From a checkpoint of a small transformer trained on Wikipedia: vocabulary 1265.
MLP neurons of a small language model. Each row is named by its layer, matrix (gate and up: input weights; down: output weights) and neuron, and shows model dimensions 96-191. Each number is 500 + 50 x the weight over its row's rms, rounded and kept within 0 to 999. Numbers have three digits each. A neuron's up and down rows have the sign that makes its largest values positive.
Before each neuron's rows, "fires before" lists the tokens most often just after its 100 highest values on Wikipedia text that the model never trained on.

fires before: "3", "W", "5", "0", "|", "1"
L5.gate510:546549565433527497580520511533541488463491528606466529523509490551472580407519565483550491496451486427551485465452582594412469565508445540388472587443547519535465470438541408441488488462470485471524476579529543591452355550519451375515525491529560544456608563493484476467471473584528546579
L5.up510:493578521449475484556510479564547487511545461588499541496489517569452542419470531537506435440451451477511443433457509598534449575518399592446496518443546576527473451484490479496504452519511538429594517576446464569447471545545509529539513501571511587497598474465447376490558401459440542490
L5.down510:485471489497429466494584555493378399556563524521448498468459457534515493471434504447566567489434534497503451357533524459500507460510591524516493514503501551488488399430546573532501462600381487572442457411402444468462489537482561477511541483537559540525549509527493501474510539417496440503

fires before: "==", "===", "|", "=", "-"
L4.gate459:495429467487584556436523515416547508453489435484487446520483502429534540592514508486479577561468524491494520506456531543434530500514577435459436558433456471525431530513502408523433454547469497437423537624633556473492477469477519497484453452480524483453511530542471532567489519620484576518
L4.up459:465412374632603551435552452491473428534496499520463446507544515449511517534568519465447572599447468456445392467473507576483457537510566437450418400443447517537380517486530472498455513578502543446576471476636541449484543465499522566422406475476622464392470368468490489466447551600499562533
L4.down459:495497536455431448456353541528521578441478535465454459549493469451536531483485465525405597476543484562485415526474505536520557489487523543447527546588522518545544518497510525506464541453557556504553529426442413554539489537462465521483510583477564572529600455467462427544490558491519482565

fires before: "el", "l", "E", "er", "r"
L2.gate34:452492506493348557526519543483406486459535410480590682573537463458521536537466496554467483492675479590501498530499474528468553586528539567532484527466503519541468506512447581485515527572446436557468442437517499545455432439557494435554420523554557504471553587604426559574554538472482463449
L2.up34:517520549523395530542491476510464415522574481424583648469514534473489515550445443525570443499623533586492540514499498565484519563515519543472519500501485497525498509489404492472532518551554507562484459487431542582496509421562467498451424526499472546458544500721439514570539498435504510477
L2.down34:551606537506522495515481517487472497535441488433554647579553468523480550597466532403529491446515456475513502575506419593447500472413392480517478619516503461538530500523562585475506515537532444474407459492507542525512521530512456540466476457607454494501549567488534497510508476474451481475

fires before: " ", "|", " |\n", " W", " |\n\n"
L5.gate413:541371550440550529493491541472470522467518499476437493604545501625588486520481480484511530589563524485504553470480439506509497426507655494508478483486551466521500531383492447478451536556468554443430432497553583610451397481517503455503489558516593518545558526533439558505512580556548525575
L5.up413:471445406508551501421508457423494487518561469505481473485548544564549539500436468504419525602498497484441504523518459487566516424541578536469444505444473518472537559441515457465467562583502576448452428503502557532551483473532494508429426530514510494542612487498484519543496567500542441573
L5.down413:548535459493568469533424436509484443516599505576465558463578472532564456520487410493452529435504524515523507563529609513527463547593519496485526429515539554506559556454580537516475532495520510520464566502512443492508552520530496514536510478555504489495595458486471465453495578477504507525

fires before: "1", "2", "8", "9"
L6.gate223:550496534519439485531539524511491528485537486457488565544420485406481445446539478528492574570468438481520517473514545506419430670479510598547548536515505399415601488497577417412519394457454521539474507511519507528407496481542482436474496491553600542463517616565506515523426507532576491507
L6.up223:436484539475433503578515447472540450560566510476454605504443460494545423409526514520433530546529545522427456534548492435507528563458498580521554412519478462522526498505470465510539512503404607482461577476507477524472460576512498476456541498456456479509577535560516529444470462447422416439
L6.down223:476516357456436518527509572521432459538520459391541459494532430411521446518473450475606529528435411484512535458525469457512525506539500434467452546618491534535490440507520510473437421586444507490530457550513445541469534615522455532467458501489521475509497491493530562460471570491481512479

fires before: "5", "3", "2", "4", "1", "6"
L5.gate73:590524522528461590499449534478478518480469554497414504493486464449539452501549453512502458525471460393551544438502524525407519513494454465527516397508506482491448450528546521559469464519591464484503536582545477428467468632457404496477532487480470547508406614531408539506485580535583496544
L5.up73:589578464540485622517422450460484426525483521508450459483508509520508415525487471503553509555530477408554497399521539493459543530474398494596517364532516531499425476528523519556408438521551518490562504495491445401435502589469427527444550537515473504592439557437400473534509534485503513532
L5.down73:515492412477604435560508495565482487564529549475533473555541508526604512498475560464460549440512541436554501454474504527510488471533564590493507461395527617556472494387465521546426427510459538522526580552445529536465457525521552587476532658530483554494449466486521444453543415434486558565

fires before: " |", " med"
L8.gate391:530538563533538548497497539592494543444522466511511515594553501412485495447458546506578526514466488493465621636490562420405514515525510520499424567459482520433511557495485402527559510444498480414468570508529489659439416519490444467447427485436492530525518547480454495434533481555499554426
L8.up391:473577481500538494455489520604557580536565393557519545520526550476480469564475424572563517440452536577449535526522431447527564546535432452472477479442396546499545537485508527604570544483478561445461509418436528620536503490497432595443514449482427561532554563528566458435548417483423485416
L8.down391:442563450450455463472560528465536507611532504553533460544546459499448511444455485589574498438491481492493500522528441470465535490521455509519458513531532452536502545498515545488474473402623521501537582491500526521542486448486558495467489497495498487570479541509465476377509524549498531485

fires before: "-", "1", "5", "3", "2", "0"
L5.gate382:547453516503492494505508506502485550454364435466573541516423473545591499517468557485498519570457558408466447496508497546522492488478534452438500453537531503510496551475545438543533445463462447500469441544512558490410519489433532480524529465511429433519533550512519532438457525574540476504
L5.up382:521557463555476390474466486515459534531474470564605426462455522577544489495630526484497491487494505502441460510581417540511457463516449443486548450501555491482523480544592437611500503430492521473531526469420516478422584561400522533480504463519436538603452437596416410460444533465555487524
L5.down382:594581432512462464560415491502464437503505496542467444483439493545515500497516485508469482454528516447514548519576554452567574516510513549467360433572471533475494489570524564484394428516476513568586552511398410557505491529553487534351566480622506521466523421549508449538565514505527446500

fires before: "=", "-", "==", "===", "C"
L8.gate511:462462577471436572633410537510444469464490461561443489476530485447489473461551520454505494608507488507505553509479596537467574502499494519514464478550466475498399503506481450536468486461515520565523571516625394445443448585382539478441548477493504527417393487458371506478519482608615483531
L8.up511:442581514467519510498487513439489496523454415547520513524534473523512494477542447481482471433487550478488561461606569538527608494597511483489373450457470525513421453577509442570553481473533500547505520501457442430455480509457544547530460489504409586485414404555444516436473510558505437562
L8.down511:464500397546436434470614571459491481547498479499558498567418514505487494447492454436532428428536575570516541453561478469539531471557552530489478468521455610573468441539515433547483459444478439646561506467457441521504488522487452572493550510556497529574495560448584513458506432499470439521

fires before: "W", "3", " (", "0", "N", "5"
L8.gate40:536552520558520497507426483532469490432433522474480525574550442551478598382554519441564536480511541534466480419536518580416461480600546435492526531511547489496486478528593445434505506419539457567530469550441528522470348498504504559554530537507416488501436530491480568527510506545478581499
L8.up40:466465484505450488456481494517469449498498554451456543508472573555500548492434544576447458497512462474431507496477481561533494509453396557500401504536500595506499542504515487443514322600468424441464491433490461526523540498501543507520565490538518519549583377531513491555502410525526456459
L8.down40:524485458457467443442550492423504383521482515532498487576452526507378488481584472481474544559476397549422457463603532504481440509485470486510509532611509522497599533476443566537524522417369446504472512539420481450441463463486501434490462528498487508529493458550537509560466472516529458533

fires before: "1", "2", "5", "8", "9", "3"
L6.gate633:429468500548548575555408483534424545481476511486462505501526501510445519425546535428494527526533530479536490512472439551492488488455521502441436530488470482522421466461478530439440376532545522463524622561636565495439432531415450478525566562508528440537440532515472475457523462540494555457
L6.up633:532487452444483452536384485509399473481481537481478480520539480577537505457498464568496534494523432446506550494494534496559411587429478559453467510504434557565414494478472558473460403551443495477473519529470515541499491526441538538423538598443478420485479408517401494534498549544470509520
L6.down633:540558480512509442464510539525425520486520520411566505542430510463433521581509433516513477489550549493540447524532463456519518509525529534452441444495482602482540514601543523484474592549438496467483493478531459453578526496526574546511466535489358564444558492554490473631402505477548515509

fires before: " ", "ut", ")", "ro", ","
L2.gate129:553481480439434575478521572460460533382492553468582541401515513549488566453471538591397519430508609428529460445485529507467470484481525418565532496529478454429499469500653474450449433481475474476450474461600537527565525503551433532534566459524503389410483463556481563590553559485598549493
L2.up129:496429432475573511594516539464598498493545478484540496454479487586490531543416441546492484590499482419463546574438488540507547470497465405528435448551505494547447516515493552532534428495526592489459470468539510481496489554518490555542582443548519517452536436501520525654522494540412506482
L2.down129:567516413488501503438475439500496492555494421550479357445476546481503573425475528485535507525457547447495583540476490398427600480435378475438415480486567542506490594411560400598497520516511466538395503483500492534502541482534458459525439521593504563521450534516467450528570525443528506507

fires before: "2", " (", "0", "1", ":", " in"
L5.gate606:625517528381503493457500548475436479442454466480542494519503402543540529576412597519557491538517489410478522598519508530444443500480565497473564527527578449452545483453463454504490427527523428530525480511466583499512445480498490474516563505490494517530443551521512521508533485511469582503
L5.up606:589560478453561435445488504509489475528454408473523475447490415593484521546515543564440462474501450452420453585535464504592428497518488527520510437544550534441592525427525504542509469548499507545548521510416525428541546537504553585475516496556435521540458412469462489497525422430453501516
L5.down606:396557513441415484517536453490405400485486523485515580506483495536471518513575506545442557466470377571518559482613542592519525454452475541561516493551476598537519581547547545537511474509533552517491469529530527490575476452606436538462488557514555511567401516462446519523486463466566447429

fires before: "2", "1"
L6.gate407:515476516508497495564571597499501528465537469505462625532482467476490512467536468531478516581432376431391505545441551523449602588528504616543580581535511429483514462485483511531528307528509511580459505434589412516518477563489464420479485450596631488416460559584479560509494478536570557514
L6.up407:532482486481534454494596479478537529538545486532441558514444480514502464471541476539480466546407401465407450545510536489430568566493484554561562490533564494451487486541563519551533389468504526579463493437486397502496593580495450401484492414570553468455451571571480523553497476483549470489
L6.down407:494480449518474482541434500502492546459545514350578497496532384520483463533462424530526520464521463441486560439601551455488467469582572540472555440588486483584535543402522483506429447507518521509440469578478486490476517541479463506493563498502435548436442461546484549462542483483446440440

fires before: "2", "inal", "3", "F", "ent"
L8.gate19:568508489446520540522632482458507441532500528518413456505516495516540490466431566508491447544426504525436500488469585476491577458515433488547547546478563452516472463488505525439502548623396484469435485484536562585549472429366510511447524549540550428463503422482535499445551512532441444467
L8.up19:521500436472587483482632539536430457514453506478421410464551444474522574416421507487452454567452463479470456532446509472461569505425380468476623465526551465543444421508523535438482562588436499493411461467522543536469525491428524496482474591489593455422487392557496474431442441523479474494
L8.down19:523557400464577493633580490551650446525505495461452453444522451452563452441454543484589545468339470502443448442605547418565466504532499454509490484512523430469486531510497613509513563493419449510439478493432517494493527545391490522548534521491503436482418480553444451504526557522567431425

fires before: "|", "″", "W", "N", "C", "3"
L6.gate592:619546434466513511536509534512524510484416388510464453563562452546494471476477602581457465514472495485495545515525503662430495514566431621460502475454535500514486551511533384484484459468526468490510516582507458549484445523534425478520518451529458568536561482556560500406512510616463547554
L6.up592:515496503485485526431466483483493510541464482554466468518535460576451518501467567520484477470501561458563473477542481613450503513544426499481506493457509526536482519493582480427454450497426540460498557546504499541471493515583511495559582374635452541594611513552521449471570548550420465444
L6.down592:540436452523433401484501515389477461586560609517503392492520455645575448497436593476528490509418521463519487464610505484448467514460546483483472521590575516526506488439460501511578524572457483552457508491430586519404465499413509458503465445565450517539591508525450510556464525485493495435

fires before: "an", "a", "en", "ans", "e"
L4.gate133:457420556542548575519499569558513468458533497534531614542401496538483444499459503511585521492481563463431448517550554535440469487499428552474425497457511489408541452587392509544539532565418521496415515473476488473550521534532478468514485475501521436497529466577486595425449501469470486585
L4.up133:426402519500488505444526550569470541467584604524493545472557474462494487503501509529564492475453496502447495603531515443467453462439482527470400468534499539472507543525589611511519559437434571529572460458499400508565599500489467449490593442461607473505572525547464504467507400456462464557
L4.down133:544468447587443404471505483528506413441533547536412471487388454538482546425593512569458481396516481488505530505530384472485568463476491490530485607481543522504517483451505446600451497376438575488523622492476536512562541475467496547483533395547546466544542484593494515475493431525499588533

fires before: " "
L5.gate532:516419533475480613478478530495520473532498497466441550550534514563627460458471532511575534523471498456472521504450612466566450522503567453486428514488464481498489525415492473508450458534481502534498498531576519493515370508528478471468449398521525448515597500537435532508519514576527522545
L5.up532:451524484466427554497442421431490421634561478508492536472483539590618451487461459535460520507478559448456447471507567457592444509504636494450513493490455519525486564481478527554432524564482602471557499490521489505570461504478553524473472437531426443510619460584424489571532522503551463468
L5.down532:479543543536436428473457509488605569561482568531559464443516449513519404551478500484401595570497540541521461567522464461440545490523594534537492506489462499560521529477551514455501535543421536478594507514498489561452491579542577582581476446499496543424543405575449506478449470430423515424

fires before: "==", "===", "The", "A", "H", "In"
L2.gate412:485530455447394512532537552455544484500523441445446523480502513550492525457411546508531457521440528390433510449479513509439599540504479517562445519457543494494563455527479455461599400486562468554447405565543542488467521564468466482481511490514562530440560480579461586568543535516570463664
L2.up412:542475493417429472479581490460438530503528493506455528522501507478450438472439535555456543529515474417487494414548520572446491475561450501603494479541471559488598446511536414532547382510492510482528483515561452559459601526543542446550591512505588515546571540511523493591510499483502440463
L2.down412:528511498494454590442506494486535443472479493456458602415416397448448491447425460458504505531508518450516474516506484475477553454491474526501591524546481475596624465633467487459567462487460530593480476548458447528447504441477596459509543543522517493570509539488484547511473578512501482600

fires before: "2", "1"
L6.gate145:572477473507538510453577564556515504488516506515505557543449476381514476476435510473446533552520358543449453525430523573449496673416483562464526472457569490495579461528483421571514451478449528550490436542517446506378447505497498477544491456526563465397457594561454506409439505509639511457
L6.up145:533456487460491456477608498422572446597540517507468499450428469473524454519501479549460487496459374577446403509527467494503528585428495539531529418541602542511557423527456510595547508501502539625488476523401495524431461518503554511472518442471464465476531588524487470475419469435506465394
L6.down145:415497337492453544554449542532459488498476549426641530476520485472561429513537469498503495520450470498388547431567534437524448530550496580509595463519554462499542504492550463596455440510471465558541437448457470549528474495539473501494557529490502488530569439510396531523505583451471493431

fires before: "0", "9"
L6.gate659:571496542520512517520469612431504508450438505494485506628410454512552526554446493455577500542521555527504568448494536447447573451488456528493534535536491437516501499534476461487534458514450441477515451482481465512481465449505469411509449565559596544505467569491530568569482531640512490536
L6.up659:533407498585471482416548469408574446574461526477433450426491563554489471548529490547477432458407530578531438471539420455523575422554440527526504570552538494509559478560510527549560485540498483447422538462461480436471553455487505443540440545587488516579486448501572463552482500474458405484
L6.down659:506442522547457469496557533500512506534442408451433448597476455467508508527465469456495481558595515484445480435523481499525581485487521408457580458507517475489546516479520469527456455443508551611484468412524538560535466527465519382550508579501536556444422496494466469481425562540506495524

fires before: "8", "1", "5", ".", "4", "9"
L4.gate363:545519490520465594506459516485500509477437509486498531450522514382473484585517504427565391536527530468442462400467520477398511458531466469436472452499478410550538439388525527481420455490506488581457511492533486505508453583517459487435524483514523486533489531494509463459500597530526494490
L4.up363:505533492528484610526426470527415476497530516507490427429501511471469465573472470482534492501503490533409425499508550459473489439552500534490484463541547520441533494439580518519478553437545564555547481463529494490521551615517472497479472451576533492590524528425465432528509510498528414448
L4.down363:526533512491468618424396468553445578462496497533464515454509504499504471459450545500552509497424568402464458446528554483534506516518484522392527453578477432462557419479470547452440495546444475501527543540429396562501471485434451500453511505489577513483514465561512489546605493510426479356

fires before: "1", " |", "0", "2", "3", "5"
L2.gate1:509486523458562569533455478489443558417409503539532635479464508460494517417530575516534420477513530375510452541482526679470576491517502530451489604540586443506511466439415492477422475457461528472483482563547500431511452560500514415479548507400552400477539527464581518458545538490497576520
L2.up1:440517520522479534487506462490460478440492460536453607470520577444485545483485469391575509530496507381524470566517502587494514468528374537440563545549500450515514514509433569524453528428533596388530547490480474478531399493464546407564517546471581435512482529458547453473557574474465549502
L2.down1:472535551491504555454480467490534526496465519603582573526526563512498554475491533514460452540530513422521495546600583574515513544484486525472468454516511444513548554535449498499423554501469493406530581499591399548600486526494515408414532561484370506592449483587502411469596547578463452419

fires before: "==", "===", "=", "The", "C", "A"
L2.gate290:532522477459550497456576538443441554468568422482439401487514512426547553528459511497496485465507411537468475454449596501587517532550460507466553564468495460532515347527436488443490510453487529568554503556504432481439502536468508433430560452429531463487490542477538511471456444534482685548
L2.up290:394481403600468492534448484534466470538556549633472515484437552512497524495552468500505510567437558516554442510515538612347504602550441564480554430522468478428522552569687505554546549484486534443477489390532516487482553499557492437579525535569524584532466415524489547507532578462522446485
L2.down290:486464480493536530423500527485517524438482435510384478410576422511463559470514462493496487612480515351586471475493644507433493455511527498481457497474533502601531492524453471514539404499483586514550500512534449477470499553576586456531466515485524482445597577542535461491484497541545551507

fires before: "0", "9", " |", "8"
L5.gate126:583535477455445529574526530510508535393448435471500528486508511473543546587548515476579572577508477532448468454450493465445454484447498566474560578527497507495580551504556416521504527563546434521443430534508567471425512488502451421463540517427545499517525491546547531490432543553623445521
L5.up126:597537425463443474507564519478537501469502425451484506478436536504518450575505470540573515535551457506434505454533463479421476549388460583555565557563484494452503482529582431576521617526468565544439368497457586515472540490559477412412513544419488508581568427545465522509465500441498502572
L5.down126:543572476436453550466478524430416547567564507514524477440433495459533447537557535535493530525516415476508493545508444492471460577524508498470486430637409499460500483590437489481508576518382526468555410507505481539397562450549492610439493450460611669492441510460556464485532509496400514467

fires before: "-", "The", "==", "A", "===", "In"
L4.gate333:582463524497559554518542485395449470480482460478501630472519499422439591515440493507472541467583465436508562504523542521460515504518596531542514550488558431549425519481521456418482416542544456544443451481562575466484426483507505486459523491582485500527510491502592596483504546519572653494
L4.up333:509392455529517518542546479529521548550461438517599534438491507408617474513460561495565507521542486477534479456469559434554556432507569487457450535531508492516490473515501531438477426549429354458534439470502477468433419589619461525421400436531524534418555490430532566455415587598543492581
L4.down333:531536503520527478457538532567489498504497446482507602519538529441516432512520421660498494522540498479429489490442509492538565499515509506542458337515396529509487500508493484477481503492567482498445523448473519427580539558450522486445504536505588489482489465462383492551501542543508528566

fires before: "0", "1", "2"
L5.gate71:493505447395540500453482545464478536483438482453621569451442425517562519613486545498508424394595555486517450479521542525447488557545620516447496571529569505496585519547446449489510395510519464510444482482488591459594504476502424416474476571470518524463501481509588568552473423501580488506
L5.up71:494534430423414428535519480495487598490476404526549560446446423510550479539455490563567518391553385516520452485551472449488447575438514560493559449559573446450571534474554454525457554437500527528483587352482453447587481603477480508472511544439512548508564481484521521589461454558514549439
L5.down71:315468559513553528499488499353484456539521511503502508514426507442501520561609484550489495496471502488522485502574547543459510530521447506496528488473477522498580442565468464513524473466480494400505460605449665584474518504633406449485468484437513517506468472506499482426513439423607557444

fires before: "==", "===", "=", "The", "T"
L2.gate264:543553560539511527540502513450474506423529463504504505493459554496539570480460497478541468526425556452497456468456520450513650497526465521418450536523503511515588453544528503526633410429597550519536516539469518492485531473495432425449552511417529476489508559459506577467461516516587504603
L2.up264:440505483553478534479543428488487428489549571581517436437519558486567557437476498501586511471377561467566410411588520493466610468561355522422522493477423533515564423573584531486599481529522457428554484489485448497496494507500481470483574591526510438550457512494519514498543522442528499532
L2.down264:473478453510496549518524507526542420416470534510408487419477459516536501470443508493462484597507480452526458496530547517452469508561481542479495564489584591646455496580526517442563453534567593569553468549524457498543417484575517526506484566544571478479473483496482488548484445494500462510

fires before: "a", "2", "ent", "1", "4", "3"
L5.gate265:519400493474521524519499523458551493416526539513533559534474470515554479474464537495513504440519512410403505501470597503424454514531513495508484521469514486523522526489472467505465425544487431499493466568472527522511451506453426492492522477464484476524549448546526476475488417622495545534
L5.up265:523520536523430569440535443447549445540499488512496558463523498539500471480539558483472455514469460488403429514508487448432414471457463532508483525556549502550497465546527509482549503550534493533535512516525514449517607592450522509483459510505454386519528399598581436446470452583588492553
L5.down265:487478479508504503498472361489499441438497556474400466472614555484539521457566536504518445480497478568501439571500558499524524429578466531508452463527433450519422519509547509508449526438450471497537441510592490483525447486541443486552575443487524449428477476477506573547554592453575486550

fires before: "il", "l", "ant", "ith", "E", "all"
L2.gate125:576568576555498560517457489510535549495462419451419526537508440542493574506402490567548475502592508517464452561486451572481557542452511502480488426513542457522436469441530504432492516462454421518477428399590432556475505593505482502489539451584523513439533431612537552481530484556467462470
L2.up125:537535538487524482487566536544459467532521468581454520479529463475523423608471467532479502601525494591471477530468533503432545527465456472495577412522459533462527468475501548487542492591436434544496531405467513519543572448482472445498477588479570492531432477576473587525475533476530492482
L2.down125:482522462466404528529407462521582461542558493558440612489513465355500525509569459501485489574541414625418528561474521564592468445543469549499539582542425522497479499574516431489432495537575422563523439429499460593460583566507430518567489470548487515538453436474458460451457489502539534490

fires before: "2", "3", "1"
L6.gate128:533535440488477550515450522478479520435476578472514518497541481455560459463516523526471438563471524396514557494432589484393394597419519604483521462451469473516354512514500472477498541517391460484581499523508535515509430591535466469407501512455500509393462516449457507488601463472524490592
L6.up128:526545420489457471508482460454547472524555581450478453459493472521555406500447523558424475498435529434456543513507529479473438523471412529527588470499453544567451466530500492590477490525480553410551571526439532492507424536385534552473580556460470591486526465491466441438583424437474476504
L6.down128:538488524411498476444462532610443581506497471467504517463505514539633529501481508563499541485522486498499528424527597498539522448493465554497529512477554494529520441489409536567480430482463525456543498533429425555489507431482436525435564610468562543528509474517525399419555566577560457585

fires before: "1", "2"
L6.gate439:545438464501495497464487561496526513511507481458542552610492480415525431508556529461473530558483499555438561582419551480376514520445443506495493501502512434496376481504474431535525458548444443583491529556411576561372466520507498407493490504474502519435535551578483605549438484491512518499
L6.up439:472455496506515474462516468475555475539508502446544570528452449458558412478556473536447469570506535523439469560546502436392526515466476465523519429532547474540445470523450506503512477553432452589480514547400571564452435556488558454504557491464463506476554571556484505592459422453521452425
L6.down439:497477442447460509494488641453532543557562494362527569456516446452413463494473474594498516454477468484502518471563498420455548506524503500460540454626525444484518487424504442569514507576483462508524502539487490533527506568443530609538454478464493511478486445522484574509495539521502434476

fires before: "=", "″", "our", "==", "==="
L8.gate267:520512382510482498462557473511525474470451453470530445538480454520510500456499469456539503514580548459486553497596534544418480505491418440477417493460537510526473446553467486546466507441531576457504491540540416457491423546588514516474447433509457531453481500429474503500548484415424500510
L8.up267:548450637488523423450548467504490550502497454506458396557449464512485437466526531545512415547599483500444516521536470521459528458532518432516442507456492494506559516550438359544407480506555563490556593518473411566506514523377428476422533519493483585450376542654487518392500487518499504522
L8.down267:490494550528460424424466526502556555508480490556519550572424472487423561529591522401472417345476529604481487470540494513532480510565460468516519523546463472467440431496534510526569555513480461577519516470467549577454477315493442551524467524473515473488553576473539534489515479509411536446

fires before: " |", " |\n", " \""
L8.gate269:563516416464494543474586521528483507368476607481556456562521537431596502487489561427531526502483438462524637446447566489419483425466503438495522626445444516503547567480493512423469485506533510473477487504512485544483372494464439473472545545465530543513479491502505584526573436502484535466
L8.up269:518509432476551517432595517539561516489529562549609529569506513479492506601563549532461536484498505482475556529522516441506537475396388470450496450433410566510504561483505538524501568599456583472543465462464494524582489518491482469410533483446453480509569509525559482578533370540392484399
L8.down269:479542385393543480517559446541471431535570520475551508436532551556435515486454457560446477398529524469443562517502464490618506545496523519476482560478449527467474516510449539597484521516413572438440455505519561533569535513585532533515523484529482481463545505478518527396493511501623493421

fires before: " |", " \""
L6.gate8:556466474489546504463526518482508601339493518483613531545448456379462564534561488469570505454491451476456589554440598532417519564391466571455478462479455394540510464411449508496524487501520508514576484463465500521585469494576425465416547474421536508458526542525515523504502441525480491475
L6.up8:483547419468501405438582462490511580513576514557632513432470523459410486581488472465525474399453469481396578537473539449459507578414440502464522433458498495613520476499508582516475498519493572493519527414430458566533532441575435551448514416420428559497547543558504518498544395453416463444
L6.down8:541543384438502598522564454550471467419519522589584523557485478500469397495399497364427527495456545409575530568525574531463524528558547510523538523467499496584504518470528455563458392447432489522453457497646436564441444462496484432501543520476558493502574513428467534566574488512505523370

fires before: "==", "The", "A", "===", "-", "In"
L5.gate284:565489560414537527522461524500461507486408429557570588502516469429447521530437509451574499500630631454493539447519582510368623518506488459498455549492556487526535421528421529432473463533507398540453442467563439569507427445560504459480524485519548474473518553484536564488481525550520529517
L5.up284:504547520463520534433438471449449481534471428506553538444546482453469454470452525455529505496591623475462522425566524438429593516534439485550438504554506526560574392539444554399518449506512416560505466455475397551501460453570546516411496472548472450574540469506536566504458577476511517514
L5.down284:472354421484466552531511565486484468490512486489454523436490556506529548549433544539452453519543524552536470421399520499558534485531479442546393476493360520479528433532416483389578429540480519567441394489459403426564512556461510442414493521565496528502472476501441467517456460456530489458

fires before: "|", "===", "==", "=", "C", "S"
L4.gate665:537428587440516560521536497493586444450512510560572488527517444507574447429497588564485485602583558450517585507491534499348551539484495476477515565476423468554522449536499447563438490446446491533499541503513415594476483594483503367525537481473546511524466575469489586489499494508494467477
L4.up665:515461565521475602488494472484572470533463505507510526470485446437557499491434568495489467560490546405570514434467502481404627494585542452429553565442443465565554479557531460529440390473438487489489524506440465525523418589553532453484556514526593521434482584481506541519478554550564514501
L4.down665:508490471537508420454485478502540497556462546579506485550491498525485537573469474475503467419478517588495597515511458518528509415541469447490434502468568484502538457466536521551573506500601518447523570557441507481582491423474480556455398523560432526477406459518486459459508439482443485543

fires before: "2", "1"
L5.gate465:498554529412469491433548555530510583500517586462505542556477457438518467497516535484516549491479447516521465440481574501432397576468527549492567508542544408470531500502550476434554429528382473440468502440526508587451433527521479450537471575419508543469530635582516467606425473582579561509
L5.up465:480511491502524490509506462568549463525604593478521541507501455475539462406560515503429510521504498475469464542483557429472534557474526580544535448522483499586444543513513539478523491525416564498558537479488500519512476548459568516558481467512467505446493507497514513538499443445579503464
L5.down465:498481471517477526592482553452449436474439433443553503458500530437466487545509444524555543442522549550475630483508437492440476492628443486535465469547547496496546474447564452517522466512580525489542475417506463495458439482483394370450529540552521477554435523502431540500476489497519524464

fires before: "2", "3", "8", "0", "9", "4"
L6.gate130:542541547462428537451530511536556485465512583474428490463564519495529426433428623538555538574386438445508464517482491464517395465492516524504516524520493471516422548570511456520396519503554463499618595470441377530525558626442476603429507511462548471521510485563504451459379512505594469433
L6.up130:497526573512469526448534486519552492527490497563456509501577469633556500458432592425534450571450493497480470490536505471500566405505490419503624583542499457486467587520559411559484529485490521557469504482472472480523568575479471466516500495496491573473472470543484446466493551523548465516
L6.down130:515498424496551501583469333494473496505513425457554518406416435500478459497440550485580505407464496546476521481460457459542477565476598490474481555413527499456367397443523397452490448500460500559457431528450540454424446430497482523534515469559539378484509477509486502469525490578474524458

fires before: "0"
L5.gate369:568551412400423489494562535538408534437425405459592443480423488457601511542434504456442482539475577554535482469439527477460526461518420526452557587488547515444588578582483432500476460469529526546420564497493526518522419475452530545490495529480547527523473516524507583457461466473607551562
L5.up369:533572447470403429426492480496488548508448446454587460505445443532570466532468499461472441507458521572526437453479425505462471518462454552459551569532569514465536497595508432601500487421472508449518590502475468585547526531501470521444496505433479548566495534523490499447467480410561534497
L5.down369:379497516544557567463443509415518477594520554509449402475420494470513576571591483585531536501549484539445509448595481559538559512450434565535493426543428477539529481564359451507565483493456507515526462477528574589496495541562447394479562483474440551540527510475475463424436470498482554502